config.yaml
n_head: 9
d_mlp: 1728
tie_embeddings: true
parallel_block: false
init_std_up: 0.0244
init_std_down: 0.00315
weight_decay: 0.036
lr_head: 0.00562
warmup_steps: 200
schedule: "wsd"
seq_len: 512
doc_mask: true
steps: 6667
MLP neurons of a small language model. Each row is named by its layer, matrix (up: input weights) and neuron, and shows model dimensions 272-335. Each number is 128 + 24 x the weight over its row's rms, rounded and kept within 0 to 255.
Before each neuron's rows, "fires on" lists the tokens most often at its 100 highest values on Wikipedia text that the model never trained on.

fires on: ",", "ok", ".", "hel", " $"
L5.up362 [ 73 125 128 102 157 125  93 167 119 112 153 138 107  92  92 164 102 118 116 101 134 133 105 103 162  94 100 110 124  93 175 158 172 131 107 101 104 124 123  93 107 105  52 155  88  80 112 144 178 195 130 125 116 141 104 139 134  94 121 103 112 137 140 159]

fires on: ":", " |"
L3.up1551 [119 134 172 109 170 122 124 124 132 136 133 120 160 155  80 144 139 162 113 129 120 107 156 129 128 142 151 148 137 128 166 131 133 133  84 103 128 162 137 133  91 132 102 167  98 115 154 134 126  73 100 129 142 134  80 155 154  99 110 161 116 149 151 113]

fires on: ".", " |", ")", " (", ";", ":"
L2.up820 [102 111 107 109 106 157  93 127 137 148 121 115 178 140 155 148 124 122 125 120 161  90 125 150 151 145 160 137 165 150 114  95 164  99 152 145 145 196 139 149 103 106 115 160 128 150 128  84 104 132 114  99  78  98 121 140 115 134 124 132 162 144 127 131]

fires on: " the", ".", " 0", " |", " The"
L5.up1375 [ 95 107 154 126 135 119 109 126 141 149 147  78 130 124  77 131 126 193 146 115  91 105 116 124 139 141 166 143 160 158 122 113 166 125 141 130 175 140 169 115 134 177  89 137 142 134 101 121 111 145 157 166 133 140 122 112 138 119 127 126 123 133 117 131]

fires on: " of", " from", "\n ", " Show"
L3.up360 [174 137 151 156 133 136 141  97 137 132  88  79 144 132 136 132 132 123 137 106 165 112 144  96 123 131 104 114  97 155 133 132 135 131  99 166 144 112 130 134 190 129 100 123  70 119 137 180 115  91 103 124 108 104 139 112 116 130 115 108 113 159 126 111]

fires on: "O", " o", " U", " O", "U", " I"
L5.up788 [138 111 124 156 122 142 144 149 133 109 122 119 117 178 138 130 137 117 105 145 141 108 137 119 160 147 114 160 140 102 127 139 114 141  89 116  82 135 140 140  94 115 120 127 134 110 132 149 151 116 135  95 132 162  53 127 133 157 117 135 160 131 136 128]

fires on: "u", " and", "en", "/", "ur", "a"
L3.up1106 [133 137 126 107  69 136 153 182 131 142  89 123 131 126 122 140 141 133 178  80 118  99 132 131 110 148 158 112 103 102 114  88 172 126 134 129 115 123 112  74 131 189 148 137 104 116 115 144 126 131 135 141  75 177 137 111 119 134 142 138 115 127 154 140]

fires on: "\n", ".", "==="
L5.up764 [ 93 106 140 137 149  94 123 133 114  81 147 107  88 120  94 132 138 115 125 134 115 112 146 141 127 100 123 128 121 164 119 106 132 151 163  98 127 153 105 112 107 154 142 144 128 158 166 109 102 148 156 169  94 151 142  91 130 112 141 117 106 150 120 119]

fires on: " dis", " as", " W", ":", " where"
L2.up1552 [154 124 159 120 138 116 136 131 147 165 144 123 137 126  87 183 124 136 139 124 116 141 133 110 109 131 158 138 151 111 118 161  95 119 123 150 127 119 123 114 126 130 137 138 136 179 160  98 140 118 124 123 107 118 114 164 115 119 130 164 131 117 136 112]

fires on: " o", " O", "O", " left", " side", " upper"
L2.up586 [164 112 114 145 141 137 116 146 150 137 135 120 119 139 121 114 138 142 143 183 110 110 136 152 154 117  90 113 175 139 120 137 103 126  80 144 128 105 110  95 130 155 102 138 130 103 142 136 171 115 135  90 102 113  96 145 136 154 119 177 162 132 172 139]

fires on: "-", "c", "/", "\\", "."
L2.up1474 [ 73  99 132  78 132  93  82  96 144 164 106 136 154 130 122 159 142  90 124 154 175 137 143 113 114 106 152 140 140 139 104 149 117 156 105  83 172 126 107 132 122 170 153 124 123 103  92 122 151  94 112 167 122 118 159 101 112 157 110 150 116 133 170 116]

fires on: " |", "–", "0", ",", " 0"
L3.up677 [117 143 159  62 191 131 134 139 167 147 140 100  89 135 146 128 158 107 140  93 117 144  87 125 143 144 100 157 160 136  80 128 146 123 157 150 135 119 120 112 131 139 160 119 113  70 112 134 131 186 170 144  96 126 113 151  82  99 128  99 151 121 138 156]

fires on: "–", " (", " |", "-"
L5.up242 [113 152 159 133 145 151 112 149 139 116 142 132 130  93 123 101 101  95 129 110 129  82  79 137 129 139 106 130 128 117 136 145 168 111 102 102 108 103 113 121 121 117 133 144  80  94 118 119 118 120 134 137  97 166 166 143 143 161  92 118 138 110 122 119]

fires on: " b", "'s", " were", " |", " was"
L3.up37 [155 138 116 158  94 147 157 143 120 124 148 130 121 159 124 164 107 143 158 139 155 159  60 115 142 132 122 128 131 128 199 164 123 109 150 119 126 129 123 134 142 148 161 132 125 155 153  76 126 116 120  88 171  79 125 115 150 162 100 125 154 149 135  85]

fires on: "\n", " |", " (", "."
L5.up1191 [132 112 129 145 108 126 155 131 139 160 113  81 121 148 131 156 137 105 144 140 141  94 140 120 144 143 152 116 119 121 147 141  85 139 161 112 105 128 124 116 138 179 148 124  99 137  85 139 126 107  85 163 108 112 113 142 155 131  97 161 130 170 159 135]

fires on: ".", ",", " M", "l"
L3.up478 [131 120 134 186 130  91 151 138 105 114 143 102 133 142 122 109  97 116 121 156 128 110 118 138  93 120 163 149 148 131 105  93 148 124 199 105 149 154 111 102  79 132 141 136 133 116 128 127  87 121 147 132  73 118 124  80 146 147 131 108 145 159 124 147]

fires on: " |", "th", " September", " August", "–", "nd"
L3.up1646 [128 110 137 103 130 148 129  85 162 141  82 129 148 171 151 131 131 107 112 158 100 143 144 110 142 122  73  88 127 169 169 123  93 163 140 141 117 132 122 119 141 128 123 150 112 143 128  94 143 118 131 171 119 133 176 110 118 143 155 166 136 122 158 145]

fires on: " of", " in", " on", " from", " for", " by"
L5.up468 [165 116 112 157 145  80 146 139 122 119 118 125 194 119 142 153 112  98 149  81 145 112 163 142 153 161 105 169 150 105 168 147  74  68 105 132 117 102  97 179 173 187 179 147 139 154 154  86 130 136 186  89 124 128 177 127 109 132 132  91 161 113 122 133]

fires on: "\n", "un", "-"
L5.up1174 [107 109 132 107 119 163 130  89 147 157 114 152 105 110 117  86 152 113 163 167  86 132 142 114 117 118 125 156 102 157 133 158 141 128 129 100 177 139 133 141 114 115 146 128 137 142 111 135 159 132 163 163 107 127 141 117 119 169 102 129  87 152 165 116]

fires on: " they", " as", " to", " They", " their", " j"
L2.up317 [193 141  99 119 102  98 116 122  98 107 137 143 121 141 127 153 155 124 117 162 163 161 132  86 144 157  97 164 172 104 135 138 136 156 118 136  97 110 108  96 118 113 127 132 110 160 131 106 113 130 104 100 109 146 123 140 135  98 108 127  93 124  78 129]

fires on: " of", " in", " on", " vs", " from"
L2.up1039 [ 86 137 153 176 109 110 117 107 132 141  99 125  91 106 139 127 129 141 120 124 121 143 160 121 161 135  96 156 127 177  88 102 161  91 122 150 128  92 166 157 126 137 115  87 105 107 132  97 101 126 120 168 157 104 154 162 139 129 124 153 132 131 163 107]

fires on: ";", " and", ",", "\",", ",\"", " not"
L3.up812 [107 144 124  91 127 130 133 105 115 132 132  99 136 140 108 151 133 154 141  94 146  95 113 101  71 106 119 128 110  89 118  91 130  91 109 138 154  97 167 103 174  97 119 141 143 136 129 131 124 145 148 104 132 125 101 124 142 178 169 103 116  88 130 167]

fires on: ":", " from", " of", " |", " by", ","
L3.up232 [119 138 136 121 137  88 162 132 110 169 107 143 111 166 132 134 136  93 150  71 141 127 147 122 146 148  94 122 121 148 117 167 134 101 114 146 110 160 140 127 152 113 112 127  88 158 122 137 125 134 145 129  72 115 153 143  79 102 150 153 129 154 154 133]

fires on: " to", " in", " the", " with", "–"
L3.up379 [ 90 114 121 167 117 128 140 134 135 115 146 151  99 100 108 121 162 104 187 163 119 130 145 133 144 116 159 110 148 117 143 125 117 108 118 164  97  97 139 105 132 118 125 154 130  99 105 156  89 135  90 137 144 106  76 119  99 120 157 152 103 127 104 120]

fires on: "'s", " his", "ic"
L5.up1235 [118 161 127 137 141 104 170 134 138 157 191 138 105 109  99 112 163 133 140 157 144 115 115 163 112 137 127 121 118 118  97 146 150 110 157 129 109 131 129 109 138 208 134 131 201  99 125  87 112 124 133 142 103 112 127 114 165 150 117 120 132 115 117 107]

fires on: " as", "ed", " was", "born", " ac", " born"
L3.up217 [139  93 148  72 114 128 136 161 117 151 117 109 129 123 128 141 135 134  91 150 143  75 181 161  94 159 157 151 110 114 133 124 141 133 159 108 132 128 145 125 128  95 119  83 122 105 133 149 138 129 127  83 126 129 121 115 119 140 104 106 182 143 128 163]

fires on: " first", "th", "-", " second", "inning"
L5.up1372 [125 141 106 106 158 109 110 125 152 107 143 135 133 125 107 129 150 113 104 118 135 109 150 142 113 119 125 128 155 183 130 114 161 106 172 129 116 165 150 114 104 155 139 181 136 118 152 108 141 156 129 157 143 132 110 135 163 122 156 129 101 100 152 146]

fires on: " a", " of", " up", ":", " an"
L3.up1455 [130 117 146 138  96 145 145  81 147 149 137 118 109 140 128  96 165 110  86  82 128 148 111 129  92 123 187  71 108 113 115 123 168  90 102 112 138 106 113 110 128 102 124 139 113 103 158  96 135 112  91 118 146 116 104 132 139 163 132 132 101 129 173 122]

fires on: ",", " to", " in", " married", " of", " and"
L5.up1466 [152 101 143 145 139 101 106 144 122 123 128 142 125 154 121 139 179 131 115 111 153 152 164 132 174  88 116 165 111  97 100 138 115 104 108  86  93 118 125 152 211 134 120 117  92 132 109 117 152 175 153  78 116  99 154 130 128 149 190 119 136  94 146 104]

fires on: ".", "y", "ed"
L2.up741 [109  94 153 110 148  99 128 129 138 107 146  79 118 169 106 141 105 124 123 125 118 130  77 106 152 119 180 101 125 143 170 162 129 121 155 110 132 137 164 146 124 136  93 166 121 120 142  93 165 116  94 151 113 161 130 130 127 135 123 129 116 145 132 167]

fires on: " of", " at", " by", " from", " to", " causing"
L5.up1610 [117 156 127  93 120  89 129 147 106 162  91 141 157 106 152 138 124 103 167 141 131 142 148 119 135 115  95 137 156 133 137 111 108 119 131 167 151 126  88 131 143 150 113 139 136 140 147 150 147 176 124 114 123 142 169 125 146 100 120 128 162 124 102 113]

fires on: " and", " of", " to"
L5.up308 [156 119 121 109 124 111 124 130 134 102  73 114  84 126 179 123 135 125 126 114 175 117 191 120 124 159 112 118 129 144 131 133 133 110  78 117 103 118 141 121 135 142 151 108 124 101 113 108 126 160 133  80  99  99 158  83 163 146 167 125 121 163  93 132]

fires on: "ic", " p", "pt", "ex", "vert", "sc"
L2.up1038 [141 131  81  93 107 156 121 149 132 142 119 122 116 138 112 182 113 110  96 120 119 130 138  56 129  96 122 126 163 125 157 162 115 110 145 102 140 148 115 150 143 166 140 134  97 128 131 122 159 121 146 113 147 100 156 182 135  99 121 173 131 144 148 108]

fires on: ","
L3.up305 [115 138 140 145 125 134 145  92 127 121 149 126 177 118 183 175  91 115 158  95 136 136 100 185 124 160 132 120 128 111  89 126 110 115 187 113 143  70 139 144 132 122 156 117 150 128 128 109 142 135  96 156 116 104  82 112 123 131 133 112 121 134 148 171]

fires on: "-", ":", " |", " e", "==="
L2.up928 [161 129 157 130 161  95 114 121  94 121 117 129 116 123 118 108 131 184 101 127 110 121 114  70 132 120 141 101 104 118 126 162 132 142 117 128 142 120 139 137  94 124 106 159 135 147 127 119  95 152 104 113 169 136  99 153 123  90 102 165 110 128 121 130]

fires on: "-", " Fore", "sh"
L2.up444 [151 186 130 126 110 106 160 154 120 117 143 126 147 128  83 153  86 151 114 135  99 165 142 154 138  95 155 136 112 102 123 128 112 105 148 119 101 128 128 137 116 142 118 185 102  86 148 114 151 122 114 141 176 106 111 172 145 109  68 102 128 126  98  95]

fires on: " |", " ", "0", ".", " in", " 0"
L3.up210 [126 183 151 140 180  73 133 165 170 123 110 138  94 112  78 168 155 152 130 129 161 163 165 127 119 148 153 147 111 134 186 128 141 139  87 142 120 140 116 122 103 121 128 121 118 106  97 152 133 117 136 145 110 137  89 136 118  86 123 134 120 139 127 141]

fires on: " of", " for", " and", " in"
L3.up589 [151 135 149  98 195  94 138 147  96 113  96 147 151 121 155 156 113 141 111 113 118 129 121 145 125 159  91  80 133 125 163 158 110 126  86 148 142 140 101 156 160 153 110 107 160 105 101 125 108 171 160 114 154 144 142 148 136 128 101 131 109 131 145 137]

fires on: " O", " o", " out", " which", " that", " dead"
L3.up263 [135 136 130 127 128  84 158 127 112 104 140 104 153 170 172 107 114 121 133 173 167 107 182 164 147 138 106 137 174 126  95 125  94 159 122 148 109  83 134  79 117 131 148 129 145  71 156 145 113 131 115 138 138 140 104 158 149 142 129 139 129 116 132 139]

fires on: " |", ";", " 5", ".", " 3"
L2.up1229 [120 137 152 127 117  66 163 133 170 133 113 114 114 130 143 156 122 132  87 126 137 147 117  98 155 112 112 130 104 147 161 154 117 107 151 134 150 139 163 144 155 111 140 170 125 129 107 139 141 128  95 149 109 109 135 152 100 136 119 133 113 105 130  94]

fires on: "–", "0", "3", "1", " Score", "2"
L2.up994 [159  98 138 151 123 163 139 103 158 123 126 165 125 129 102 144 121 143 153 181 138 128 114 139 100 143 107  98 122 128 150 110  89 135 167 168 127  91 143 152 135 115 109 124 129 150 154 110 114 107 121 108 112 160 152 126 123  57 113 135 110 118 127 121]

fires on: " a", " very", " and", " more", " were"
L5.up869 [139 134 135 128 157 150 129 146 141 109 114  99 149 132 145 129  96 171 134 137  88 168 105  51 122 146 151 155 110 106 126 120  90 143 108 117  82 147 141 127 119 103 157 128 104 147 113  86 134 112 124 105 113  92 154 154 116 118 145 127 140  99 107  99]

fires on: "==", " ==", " ===", "===", "====", " and"
L5.up858 [ 85 134 121 117 126 115 125 154 116 109 179  92  87 137 104 162 138 150 122 100 102 116 130  97 136 155  90 154 133 136 119 107 121 132 106  79 172 127 135 151 133 115 124 140 178 125 167  97  87 159 189 153  89 121 148  88 155 136 132 159 112 135 137 148]

fires on: "\n", " to", " |", "ue", " Year"
L2.up28 [134 113  96 157 127 132 118 133 152 162 122  85 130 134 161 160 161  97 141 133 115 136 174 138 121 174 127 145 138 112 126  56 125 102 138 101 102 113 128 125 129 134 126 131 144 143 109 136 148 156  86 138 130 133 157 115  89  99 135 163 149 173 142 133]

fires on: " |", ";", "chers"
L2.up103 [153 136 137 142  65 140 141 134 105 145 138 122  79 152 129 131 120 151 121 105  92  93  88  97 104 137 101 143 128  80 136 120 132 126 154 132 152  99 140 132 122 143 138 120 136 154 143 134 146 122  93 112 130 101 146  78 145 154 140 119 135 129 117 151]

fires on: "-", "in", "ig", "ear", "re"
L3.up1267 [123 114 130  85 121 108 136 127 126 143 104 135 122 129 156 149 152 122 101 141 159 111 122 170 176 148  83 143 110 101 147 152  67  92 166 120 160 158 106 140 103  94 191 157 103 112 126 117 136 122 130 158 127  91 108  83 127 145 128 105 130 151 145 127]

fires on: ":", "'s", " the", "s", " in", "al"
L2.up362 [119 143 129 103 150 100 150 108 147 146 150 149 143 146 118  93 135 138 117 151 122 106 134 141 130  94 108 133 130 118 126 123 126 141 144  93 121 135 133 136  94 137 107 115 119 116 122 125  94  85 102 123 182 119  96 120 124 128 111 137 114 119 156 132]

fires on: " of", ":", " on", " between", " for", " at"
L5.up530 [120 104 183 171 129 103 131 155  99 133 124 105 139 135 141 128 132 102 141  88 166 123 157 162 168 156 123 134 116 149 122 142 105 100 112 140  91 137  81 180 150 138 120 134 134 114 163 142  82 103 109 133 110 134 113 143 151 114 147  97 158 119 148  85]

fires on: ")", ",", " He", "),", " he", "He"
L5.up784 [149  69 133 129 162 154 181  83  96 110 132 153 126 126 133 184 120 106  80 111 128 159 123 126 127 139 165 139 126 121 118  83 116 135 101 149  88 117 162 144 139 126 144 102 111 124  78 108 163 145 132  90 160 123 111 129 151 187 143 170 132 149 193  72]

fires on: "–", " of", "-", ".", "ig", " by"
L5.up285 [111 130 108  99 123 142 145 113 140 144 118 112 119 143 135 126 173 150  97 116 150 128 121 124 142 115 113 181 116 102 140 131 140 144 131 125 166 126 103 140  98 109 131 152 122 101 114 132 143 157 117 114 139 135 132 107 135 170 136 150  79 151 151 133]

fires on: " and", " |", ",", " or", " the", " also"
L3.up534 [ 93 127 119  91 128 118 118 123 109 142 149 107 149 148 129 116 142 112 161 124 155 154 124 145 120 109 135 144  83 108 109 108 151 103 110 137 141 121 158 123 119  92 139 150 125  96 157 130  90 169 128 106 107 103 153 140 103 165 126 127 140 116 182 116]

fires on: "os", "yl", "en", "ir", "al"
L3.up1691 [120 140 165 116 103 102 129 127 155 145 144 133 101 150 148 134 116 133 163  78 155 117 140 112 126 132  88 132 117 113 130 105 116 102 133 175  99 125 125 151 122 106 153 133 125 119 106 115 109 103 122 152 109 156 118 150 149 115 134 160 138 115 108 125]

fires on: "al", " Gal", "el", " se", " gl", "en"
L2.up929 [141 110 161 127 117 145 142 181 121 157 115 104 138 186  93 121  88 157 112 139 106 123  87 109  98 105 136 102 106 132 135 117 162  93 126 180 162 127 171  81 134 125 162  85 132 126 111 173 124 130 101 110 152 145 105 137 145 111 146 153 104 132 147 115]

fires on: "h", "in", "he", "em", "r"
L3.up461 [142 141 113 152 136 130 110 125 107 153 100 123  92 132 135 148 155 144 136 117 131 108 162 126 118 166  95 116 120 147  71 130 155  91 120 113 127 132 115 110 102  75 167 142 119 131 141  88 135 125 167 114 104 108 148 117 152 159 140  63 115 100 124 164]

fires on: "\n", " |", "–", " W"
L3.up434 [127 137 109  93 164 132 133 134 161 135 130 149 153 152 132 149 153 124 123 153 100 160 157 118 120 151  62 122 140 133 112 126 147 133 133 127 118 124  87 159 137 161 155 129  94 115 145 113 103 151 176 143 140 121 117 129 119  89 125 167 126  96 156 142]

fires on: " K", "ium", "ens", "x", "ax", "lands"
L2.up531 [122  92 117 147 109  97 138 122 138 112 140 146 158 133 106 105 154 108 115 116 144  97 140  91 151 144 113 140 155 149 148 121 114 114 114  85 120  88 119 125 114 157 148  95  88 162 129 165 144 118 154 131 145 132 138 141 148 112 141 143 112 157 105 144]

fires on: " ", "ie", " \"", "ue"
L3.up239 [ 90 125 124 132 110 140 143 109 127 136 136 113  90  96 112 159 133 103 131 121 135 108 111 117  96 143 137 120 130 124 145 108 111 154  70 112  85 139 109 152  83 140 118 119 143 145 142 170 141 126  80 103 144 117 120  83  91 172 149 138  85 143 154 155]

fires on: " of", " to", " against", ".", " from", " with"
L2.up1078 [175 161 166 131 168 131 115 145 121 114 110 142 135 145 158 157 139 140 130 135 139  87 131 109 165 139  98 136 116 143 119 153  83 109 115 185 133  95 119 131 166 109 144 123 100 110 124 107 134 142 127 111 126 167 159 127 119  92 125 153 141 125 117 144]

fires on: " S", " K", "iver"
L3.up1281 [174 108 144 122  96 130 127 161 130 103 139 122 119 129 125 144 139 142 130  98 112  86 129 102 141 193 128 144  93 118 150 116 138 104  98 108 139 134 136 116 131 149 149  64 134 139 127 137 123 157 135 134 111  99 129 167 179 102 151 138 129 129 160 107]

fires on: "and", "it", "h", "p", "w", "he"
L3.up764 [150 117 159 138 127 132  87 133 131 147  95 145  98 156 118 174 122 126 112 104 107  90 110 137 141 140 133 121 106 171  95 150 163 129 138 131 158 104  96 146 104 131 164 148 106 108 119 119  87 154 148 148 126 115 171 131 137 144 168 106 146 106 169 139]

fires on: " he", " He", " she", "There", " She", " also"
L2.up705 [106 147 123 129 119 142 133 129 144 137 175 109 136  91 132 146 143  77 126 141  91 128 150 131 158  81 177 149 139 149 149  80 107 128 141 153 115 180 176 148 131 133 126 123 135 146 104 127 145 128 143  76 213 123 154  82 174 152 103 124 101 137 135 128]

fires on: "-", " 1", " 16"
L2.up990 [152 129  78 103 120 120 126 147 123 139 134 157 168 115 110 142 149 146 154 113 117 131 125 140 192 135 157 138 142 160 104 164  98 141 132 145 135 111 118 119 118 146 147 161 115 112 120 137 152 144 121 143 155 153 121 132 156 113 106 128 147  94 134  99]

fires on: " and", ",", " the", " or", " team"
L2.up432 [121 121 170 137 104 139 147 160 132 174 112 116 154 121 123 115 122 146 121 110 123 129 106 108  86  86 109 144 168 132  99 120 170 119 134 124 104 121 125 128 192 137 113 119 123 183 146 172  96  96 161 134 148 174 141 121 150 132 180 124 122 130 134 137]

fires on: " from", " of", " by"
L3.up202 [148 118 108 113 132 136 128 109 127 151 141  94 100 161 102  81 166 142  95 127 148 130 122 125 143 130 141 114 131 110 145 121 139  97  97 146 129 150 105 163 114 134 118 145 122 119 132 110 122 134 158  79 133  90 156 137 163 147 141 164 113 142 104 132]

fires on: ".,", " (", ".", ",", " and"
L5.up1096 [119 122 132 152 103 103 140 136 129 113 132 119 125 197 102 141 102 137  82  85 156 140 142 130 128 153 123 113 158 136 118 106 112 111  76 112 110 112 130 118 110 179 160 141  90 126 157 131 128 153 101  70 141 123 148  93  94 145 119 110 141 137 146 116]

fires on: " |", ",", "(", "-", ")", ";"
L2.up847 [122 161 103  99 114 134 149 132 161 112 163 129 145 133 170 165 109  91 146 112 148  86 137 141  84 133 118 155  99 133 125 139 110 137 122  98 116  96 113 132 161 157 137 130 102 101 133 126 165  94 105 137 123 130  63 136 157 122  95 122 117 151 159 147]

fires on: "==", "\n", " ==", "\"", " ==="
L3.up578 [146 107 137 121 125 123 113 130 110 149 141 143 156 129 136 128  76 118 137 109 129 150 164 140 128  78 164 146 107 150 176 143 162 138  86 124 143 134 137 136  87 145 121 136 126  95 132 120 108 175 101 100 136 130 130 109 110 123 140 130 163 124 131 111]

fires on: " to", " at", " in", " from", " towards", " of"
L3.up1549 [ 68 112 121 143 122 137 139  84  95 163 168 153 134  96 126 121 164 124 143 139 166 124 133 127 146 121 136 142 121 159 146 123 132 151 141 126 111 108 150 156 150 160 124 125  66 144 124 161  39 164 111 167 165 113 104 177 152 115 123 157 121 103 103 111]

fires on: " from", " his", " of", " to", " the", " their"
L5.up173 [141 111 123 115 131 146  85 116  77 136 117 135 142 147 131 157 152 110 142 135  92 142 130 118 193 150  92 185 134 109  98 155 128 107  71 110  88 128 117 132 159 137 167 145 157 162 132 139 137 124 144 143 102  61 140 153 135  74 101 127 126 156 126 127]

fires on: " |", "0", ";", ")", "–"
L3.up807 [153 122 138 124 152 146 109 142 140 130 117 168 102 142 152 172 166 118 163 153 118 112  76 133 143 119 136 135  90 113 106 120 111 122  92 109 133 113 110 160 136 113 130 111 108 133 178 109 128  90 139  81 165 147 120 101 132  90 119 103 118 114 122 143]

fires on: ",", " and", " to", " or", ";"
L3.up1155 [170  89 108 183  85 139 108 120 126 119 162 121  88 128 164  95  98 104 154 114 104 145 108 126 150 186 107 130 143 114  70 137 145 105 162 139 138 149 134 177 124 140 120 161 114 100 148 141 142 127  88 112 109 146 131 125 168 187 179 122 109 137 111 150]

fires on: " of", " after", " what", " where", " next", " other"
L2.up1539 [135 132 135 108 126 125 158 153 143 137 104  86 116 140  93 146 179 152 115 103 115 118 143 101 148 116 166  94 139 141 133 111 148 119 111 139 138 156  98 138 123 132 125 151 103 191 125 141 134 145 124  78 122 107 174 104 172 155 136 111  93 113 147 178]

fires on: " B", " a"
L5.up647 [143 122 140  91 127 132 105 140 132 128 122 110 128 154 106 136 142 144 145 114 140 139 143 114 144 126 117 133  88 120 166 126 137 141  83  72  91 103 140 140 152 127 164 118  86 143 175  91 156 109 105 149 129 109 164 187 149  91  93  82 125 122 125 129]

fires on: " that", ",", " to", " his", " which"
L5.up1477 [137 141 118 119 132 105 147 123 112 179 170 114 100 125 148 156 143 129 141 139 143  70 144 124 115 119 148 151 136 113 151 104 128 136 120  90 138 151 104  81  68 142 125 107 160  99 116  76 107 156 149 173 135 115 121 155 100 116 118 115 153 169 100 129]

fires on: " |", " –", ",", " -", " ("
L3.up1468 [119 125 133 148 109 125 150 204 125  90 133 111 159 167 135 121 134  64 109 108 152 139 110 144 153 111 134 145 141 149 139  91 177  88 115 152 116 128 143 108 129 121 131 162  60 126 169 107 121 141 130 134 103 140 131 140 142 150 103 154 162 133 111 118]

fires on: "c", " of", ":", "us", "'s", "o"
L2.up1109 [138 153 147 165 166 116 131 131 169 112 103 116 120 196 144 158 104 117 119 160  96 159 156  94 106 134 128 143 116  81 122 109 141 152 103 139 132 120 163 144 114 121 120 135  98 130 145 121 135 152 156 122 173 127  77 116 125 120 131 128  93 147 132 141]

fires on: " as", ":", " be", " an", "a"
L2.up1562 [115 104 105 141 142 103 171 152 132 137  82 173 134 119 101 119 130 140 146 186  96 173 138 142 125 130 172 118 120 118 124 132 118 104 102 142 112 118 132 152 103 124 120 133 149 178 113 112 169 122 114 155 130  81 131 177  90 145 120 146 123 134 137 133]

fires on: " of", " in", " near"
L2.up17 [119 116 148  85 134 138 134 122  98 174 142 138 124 123 119 136 110 122 131 130 155 129 140 108 156 133  94 170 155 154 123 100 139 120 129  80 150 176 154 136 136 142 130 129 112 138 108 108 104 192 123 155 150 107  86 157 138  94 121 119  94 117 107 132]

fires on: " |", " to", " –", " 15", " after", ";"
L2.up284 [138 148  90 142 124 114  91 147 110 165 134 108  94 156 138 114 141 102 184 144 115 174 162 119 139 129 122 105 137 137 140 122 118 111 135 117 133  84 107 118 150 154 113  96 168 131 114  89 132 144 160 130  88 177 139 122 118 135  89 137 146 172 108 138]

fires on: "\n", " Pr", "pr", " known", "==", "em"
L2.up1722 [128  84 142 135 141 108 118 151 113 149 167 150 157 123 168 116 115  95 129 119 126 137 163 178 121 145 177 138 115 104 106 122 187  94 142 171 164 113  96 122 160 149  79 166 120 110 157 117 116 118 174  99 147 123 148 111 117 107 154 108 133  91 138 149]